Weights of a small GPT-style language model, trained from scratch on English Wikipedia.
Size: 16 layers, width 256, 2 heads of 128, MLP 1024 tanh GELU, vocabulary 512.
Architecture: learned positions, biases, tied embeddings.
Training: a variant of Muon for these matrices, 546M tokens.
MLP neurons of a small language model. Each row is named by its layer, matrix (up: input weights; down: output weights) and neuron, and shows model dimensions 32-127. Each number is 128 + 32 x the weight over its row's rms, rounded and kept within 0 to 255. Numbers have three digits each.
After each neuron's rows, "fires after" lists the tokens most often just before its 100 highest values on Wikipedia text that the model never trained on. A number after a token or word is its count.

L5.up1005:109128104086175136174132100176129120126124192132122147120093157070086118112094105119064166109142112125101134124147131135137144136096157108134135135156111118157090106054103142183177124090088116157150122136103117076121097133179083156176112098173063204077138101175120135126172109106095147101
L5.down1005:158139156164147132124093093148121130153087127137157196114118121067091135145155091075137179081152099183084140153127149124133140181149115177082134142144131083145121115172145130114131175160124085246239104103171103123145130171110120100087095073172118133134085155092121111151157115107154103087
fires after: "mer" 59, "f" 12, "ver" 5, "x" 5, "al" 4

L6.up442:112116154097138107151159177118105181143103113110129100180132192115118158162142145179096107132169152092143094139071141155086140095123107150121127064145052164101176092094180081132104064156125143137143110122128138105122136114143143139142152126132071084135145074152171109161113186178106150085
L6.down442:104108151098098087131108102114181135173090133072102111118129190141152142133147111153130088100150043140119133120103170086167137157147116096156136124144120116120127091073125145118139153159136143105090095093131126156128084189187092136165120111076159092166139170154141138166117154159153041099
fires after: " at" 23, "f" 21, "l" 9, "i" 8, "s" 7, "ric" 5

L6.up671:075134123118106188115141128064132072103179108112123100133146110151099151159126145110116108075149127109146098129099131211148179141142153164158099112163144198125110143121189130134085240152080108147138136167133086141136154177131093097075144192140065113110114183133118121138099159180162111063
L6.down671:157164077139060105181128149133016203140117199079114145179145112111123071122147126161177126135134125106171126186138149177085072155103092150149146125149125090131161123133113155090109061116087182121156128109107111094090164123072096177138150084125145175131109113158141160106113091116152135153
fires after: "o" 30, " d" 22, " D" 8, "og" 8, "ist" 4

L3.up429:168148142109138072130131104090126136146126076101144120122166184125138131110138185145085121159097104136167155093115183098148153139088092144200121160113093123084133065135147135125101125175150071124119129096071140138109083093117139189191087107153123124151112135121102123135145110090073131134
L3.down429:134139200128113131124173106103116109072166120090182176080099097130154112116145147115165097161140141154095186091151197176045121121161189082065145110105159117142100120117052109151154159122129145144144128129131182088151155125118129144122129105149135181140157119098099116154128103088166122163
fires after: "r" 22, " b" 10, " th" 8, "le" 7, "{" 4, " " 4

L12.up558:086126131133134167135194072184151127142109143159101107145102171174148040099095118122110135109158091189140165165150147102174112124154165101144148138134166112159134134081144127157156133196162092107123066143081078148154129177104113121148118174140134132134172146137186101100148126113122149159
L12.down558:101163103154097124148131163111157210176151147111112151128130067122137110143076091084120121072099111150152157146113130168118136100100196108135184134093096098069119212071112166109132082128144115175109080129149169136110155185137133109097140108189196078144150170129224140114109121154158100086
fires after: " s" 15, "s" 14, "v" 8, " com" 7, " a" 7, "t" 7

L5.up438:120126116147116111082109109014102112168147058074119097164070116156131129096133108117159142095117145169159095070117155166149170127063097089124170115194118165090176128159103128156128127128110164156140179156165122112060190166140121092141116161065141134195161140138116125147152156109143131153
L5.down438:164177124139113161176079147157111143121113145162152109143150150204122141191125143215067139120133116075108111176095144111111115128121156119074117087100134110171129168148151155099171098099161134108055156106098147153105065123138147149111149091199163111122119080116108194084136127081185115098
fires after: " " 24, " J" 12, "o" 6, "y" 6, " T" 6

L5.up303:103133132130125141140154129158181096149121163129181094105118133189115115117086153156112113087178112121139129060065122135118151153072136086145154112129157122081061076094123180143164101134169097061134125140207105079121091116131105145122061112138126137151181105162084114139150140143146173100
L5.down303:113147127164138078172139067172103171109096146112126049153108159114123133101152117106128156111113182151149120154216133119171137089116091145151107113153090114113115112118104100098105144116124083225181109075140124129163142126107069140096116193122174136116113136061091155062084082102149119132
fires after: "an" 17, " to" 13, "x" 10, "mer" 8, "at" 6, " a" 5

L3.up160:159098147099146108166173152094158171110166124171155148136109154128113104154186074129089215155093098091128128106069123147099122157169096086095136144094131114132130123131151136079102109144098096108145127155082135090113147080101128143105138136113084130156177136110067146084167110187111185110
L3.down160:099146142160125079146076137064117108153107106101091119156101096192151087098105175115079132104066158147074088071142157157157121129096189144143163156062172127159130156163094111113169123168173083095127121113180096124163092136163073131102128137204099132140122084116117099103135144146170158109
fires after: "ar" 22, "l" 20, "n" 7, "c" 6, "en" 5, "or" 5

L8.up712:068056140157170167092166138097190134099127174127164147137133147118137097079071151121117165134082099164112154160081210140113090152105095119129147147169122093073136091095131115139096129163133141178124138129155108165115152178113109068160131154142158112156182175111111091132107126123160183090
L8.down712:153089145179138113133113239125122146132050165155114167138112150125121140048126159107127125120093138030165127154089145162073158109112140150116110134138135108099139112102103083107157062093088173144136111128142125124136104134165109106156079127146097111145123133092136151125127135077165151141
fires after: " pro" 17, "es" 10, " " 10, " S" 7, " s" 6, "s" 5

L12.up836:127170147121139108105103093095171120120114127117184082125171139099108124079114135140098160137120115100159085136100125144119139215159117129112144142111096141067137154087133156109190092129174097093103124085093114140099205146090126080185134134114039151172128108124126119127099148072115114177
L12.down836:082118099171125132159126141131156135150109141167142101079119156146113104158130137136137126179153182202137102137133196126123076140085143155085137146126113137121125174153103137040116074133137136144105128145178086161159079033110144155158165166139168093214128118113086134116137097073136078157
fires after: " h" 41, " he" 8, " and" 7, "av" 6, "," 5

L3.up56:102121142145158095183078155117111125088108095090112087043135093188099145074089147130134098118190076105163116181144118153133209082128102156129118143160139151141132110074114097095088133122139173156108162127157085138071094138124023169129086156090153140156120121152138137092114141150162164109
L3.down56:061119114150158111102100116161119103067105137143089130157069143142070116122139195132139119065030100068143160167118158124091079089140062114142128128130113171064130141127169054128106122128144182089126090123156129118082185153103158088095172105129138100085105100122154098172088149122115136158
fires after: "d" 19, "h" 13, "ub" 8, "if" 7, "ist" 6

L6.up922:178101129064147075090139149109053170116153092102165113114153130052156154123136110122113123119103162151117152096133170193086166170132137146154150098131104127113099119133208117142128106130113083128120076096063149120066136145099131171084177112114191140134125117143076074099152131103137159137
L6.down922:137092148084102087133183098133126093125129132089144103120203133085108094165149110128173072134104175092156059121100086156055105131109122093134125083110151087131099134129160117136180142111131151120075162124093105161139096127147180141085182171152118097136085159152118118150183096131108139091
fires after: "r" 14, " s" 9, "u" 8, "h" 8, "il" 7, "le" 6

L5.up654:141123156133110183210088140099192140099184133101148150081115106094151148137158204084159149136120127154102088113148141158131135173131165062174147058145142124122132160137170132128128139101098184056132074175130125133112158054107107150106131141095125161091116137110114080110103153167129127093
L5.down654:141117158115176109141129117128101197109141117145093135146098131117152135122123143084147136170153200140131118118164118128088142084132094140115113138087172147152172174141177155078083144056102125107127103188167142153131156124138111153165161085132117129180102156147140177144120161072108156117
fires after: " F" 20, " M" 18, " f" 14, " D" 10, "ar" 5, " m" 5

L3.up76:146143113189121070199133074105042058139126112094156099131131051110105103147143121125109170130157185126127086089127095209138089095120111145130136192061139096097105117089163137154143127125107109082117123140192139126131125116092174153159100115129127079122094121131067096118099126117081142178
L3.down76:140133127112081085115159079126148162089134144133139169126127140135118135109194129118105131174134105139127177117120119100137110131208163105113187201120119130103044178091137119125143147104163096066153168115157149146090134121135171151130171136136123163216123145106070149137088111153110054141
fires after: "ac" 25, "ag" 12, "1" 5, "8" 5, "ic" 5, " p" 5

L3.up590:137193109124155101153087123091170143019139132131151110138154101085098118102094138033151092099115140104170130164137117124118149108135148145172145169090157118106149084177155090204170089106157172135152129120133139188133181123129115098096073132185098110089108123170155145140133176151140139176
L3.down590:242135193075140099118142131096171135132174074152124118153144086128138112146166140164095137083116125097086170136117110091142066128118091144181137163164146109118165169111112150086117130115128153102138186137143129088071097138090070160137142127132147131119166125158082136096085175122161150138
fires after: "ac" 21, "o" 16, "ec" 12, "i" 8, "os" 6, "as" 6

L4.up583:078116114148119156165129140148167067142115103159096177170118134148149121148176142089127138147166105088072151117105108109057096088150100130162178075151130132169175102126108177131132095163145090099105153107160120153049097112092098164162192112152136126120185130137144141090075103134121102084
L4.down583:137163119081131124088087124129152166154132089158125095088126119118141138158083139130134121126074132135121174087091134132071059126084125143105106173130128192189117148153184151048173162103178140097132127113102125161203133129192168156101129111182098147085129133087124082105132115097096057193
fires after: " b" 18, " (" 17, "==" 13, "===" 6, "-" 6, " \"" 6

L3.up855:107186157189122139099136111071164077158150143171155124128125108148135147145088166126061108137112128075144171233185127109171138159113124115114139131154098117107164133106149151114123122117092128144134167137087100104094203048119118174146129196109085077095090069118156075126084124069097118140
L3.down855:090173115129110088161169107225101112132158085152142111096141105148081107132122107132177119107125153103140090214157182122132067111079103127129153156130137120112163140141125086137120128032131114150159099123176105108167133108159130114127136072130125165163098136086188125103143067127143140212
fires after: " I" 54, "," 14, "I" 5, " " 5, " and" 4

L5.up946:177124101112170167107160115099120174130089116100162103193143180107079118072084077092101097146106092106148186167158089175117128120132142155160069167125113128148162102175128124149161142188103181127097108200140124091096087164136140096139080185115041140117073148092179148170158168139087083156
L5.down946:148091156113135095118169144115140146130096172081133087034138145091103107144063131132180186085091131126061082175109108094144107133160070140098106164112158131158176125154171090115162087102112071138132112122081133123151162146146122099118143118108177118170094134090117167130123132113153128104
fires after: "u" 16, "b" 15, "o" 8, "i" 7, "ov" 7

L6.up552:163088122182204130123170116141144154077114131125116120142122167116085129152146121141134160148125144139086142067064108121166149140079116079118141154077167054141143120181119103115134158120115143119192131137139132135128157124188045096109169114129231086115167121100093072125091155117113170111
L6.down552:113070098124155154091105116073128148121096173093141163122069125179118148143137160148162163155131077109133120174163123098060136130115179146136130125124108093138164149107128130130128102178163157107114054140118147184141127162108191099132151158132166112121097135110149181131122115141179119095
fires after: "b" 40, "t" 8, "ay" 7, "ac" 6, "l" 5

L10.up0:103096160142168127142109124119114099140139059144137132188169127084043161131102060130114114090146116177126115196075190133163123130108098158143129114183173126172106127148199054096109120137098118098151124091074136071125104179131067115136146173119110108116095133146175149124108177110103121116
L10.down0:164170143129134143186131171086134161123100141137083145081121152115083151107174087131125103105148173127149106118074097107080145092134073081143135186057095123112141191148102163140105172131184148159151169100164111124184140139087100091142121147096190115130135149134155172156155079123137120132
fires after: " " 30, "e" 10, " M" 10, "r" 7, "i" 7, "t" 4

L4.up12:148098160145157136090152139148080121163159146028106101113095167150117184120186126128066122150117158122083147175113105096115090162156104094173124111072101158121140153103104105135136109142097121206093131158125109098120145184156085116106086135135102148136175159148146122127128121129106108153
L4.down12:131175139106143167097164165162155086115063161098119170089217108155205115117111137099104212135131099141120117155114163124127086115114132137149083143072110101131134120159082183121170101145162177082145133137096174115129093184187176099124161148159161095113142082138159144143143042119131166139
fires after: "p" 18, " s" 15, "ep" 10, "iv" 6, "t" 4, "at" 4

L5.up933:104061150093137086122131109104112158166112142097156123140118184133142146140162115143130163142210120157175137096061111173071137151139086112148143103113117159133111075154140161116055121185118183109111126058128148151113128129124076121094156123165077165148125089077142107140102164165113212091
L5.down933:141134150169155181182119167140161098128081118129152112080066108130132102106183105049119094135087152161086084117113098110151145167054176119074141118126152156118163151147140137099158123141116057149110188138178131154115150096159092110165167117151101196139104158135143150146132054105148116123
fires after: "he" 36, "or" 15, " s" 11, ")" 7, "ar" 7

L4.up906:076136085092133089097098101124090141131148115120104114133091145137074095214131139119172148149149157120133128171115197133108189173137133124186191194129150133083116143085129085111087146149144149142095144135138097105122130131167163082161155115164176093121151129096088072101140137176116165127
L4.down906:109138163130093143128139161100094191113126119122132092130068120159106129125117153191119104121120114150153132083167140091157125104093157124121120111116096130151059075084166091132132119203137094152108130116096125155183105089082096150143123109116127107146098092056192133094119191154094149155
fires after: "s" 28, " s" 25, " a" 25, "ou" 7, "e" 4

L8.up352:154144097148107188146149174099130121136130112063141110145129099093101110126164157105144081083137105153131120119124087127125120141106159084137094082184080079075160172094110118162119137140152137072235105122094090142154152141175163156150129123165109132092140095149129062142077170159166188123
L8.down352:112115118067126121088161085154167124131106177124159172148153088169148078126156172158118121075118106117143106116065071154097131135091084115068058092119182082147168195142129130130121096138141078227153093102133180201163177124065167105135126102122147142134140102149144159070132145124147172105
fires after: " f" 15, " F" 13, " J" 10, "p" 9, " B" 5

L12.up177:125157088130124135101102099099044136134131132142130188177117131176085153141108156115148103153134180148145137171125132110124164141112124097160163129092140153070131197099089115169143070114147174067143127123151194138139098125149117091176137167088136182134163120152092087114152149136187104229
L12.down177:115152194134104098177106144150069109151085098147142152084134137183127222143195092169166210080090118085157153112165091127083126107111110106095191187077152167116109135172100165089144130134169115175152130148143059089099136132214111133089140157147100088110134108125102125172190129143161143123
fires after: " " 35, "ist" 14, "y" 12, "er" 8, "e" 7, "s" 5

L6.up276:138136158110184124081132072134062126131056133090105124115151155150096147138115108196074194157138170139110136075127116136090132137181064088177142161130089157094094144135092128177105106156098120100103145125077162112123138133166154079158092115090122102147108156151088134119131173164102103162
L6.down276:170102126133138114151143142105111102184113181106086113071094180173117165132120146127101108122095119157077119075117095104119156179119084076129137137106133163071107143072168075143077136073115078131095056128159124187133072113149110160129132158130145156130131133117111103113143188116124163142
fires after: "er" 20, "or" 17, "ic" 13, "it" 7, "t" 6, " " 4

L10.up52:146184148020149074132140130116102103139119145130092181116154126188176147099100148108104164096140160129118170151123102136146194060124120063127117134087087179130166103167080099124182111126089135095122146089103158122159155133094100072152123119102161129165140124151184079175101118104098068202
L10.down52:122103110112161134093178137101059083129142124109129128132124124124167175110178088168114154093109171107120065118050128093123112044134079114077162149065138116132147160086188164124108194142077139117146062114130186104147168145093197140125155150153093076126071130119129119107141180149166135082
fires after: "f" 31, "y" 10, "e" 9, "i" 8, "n" 5, "he" 5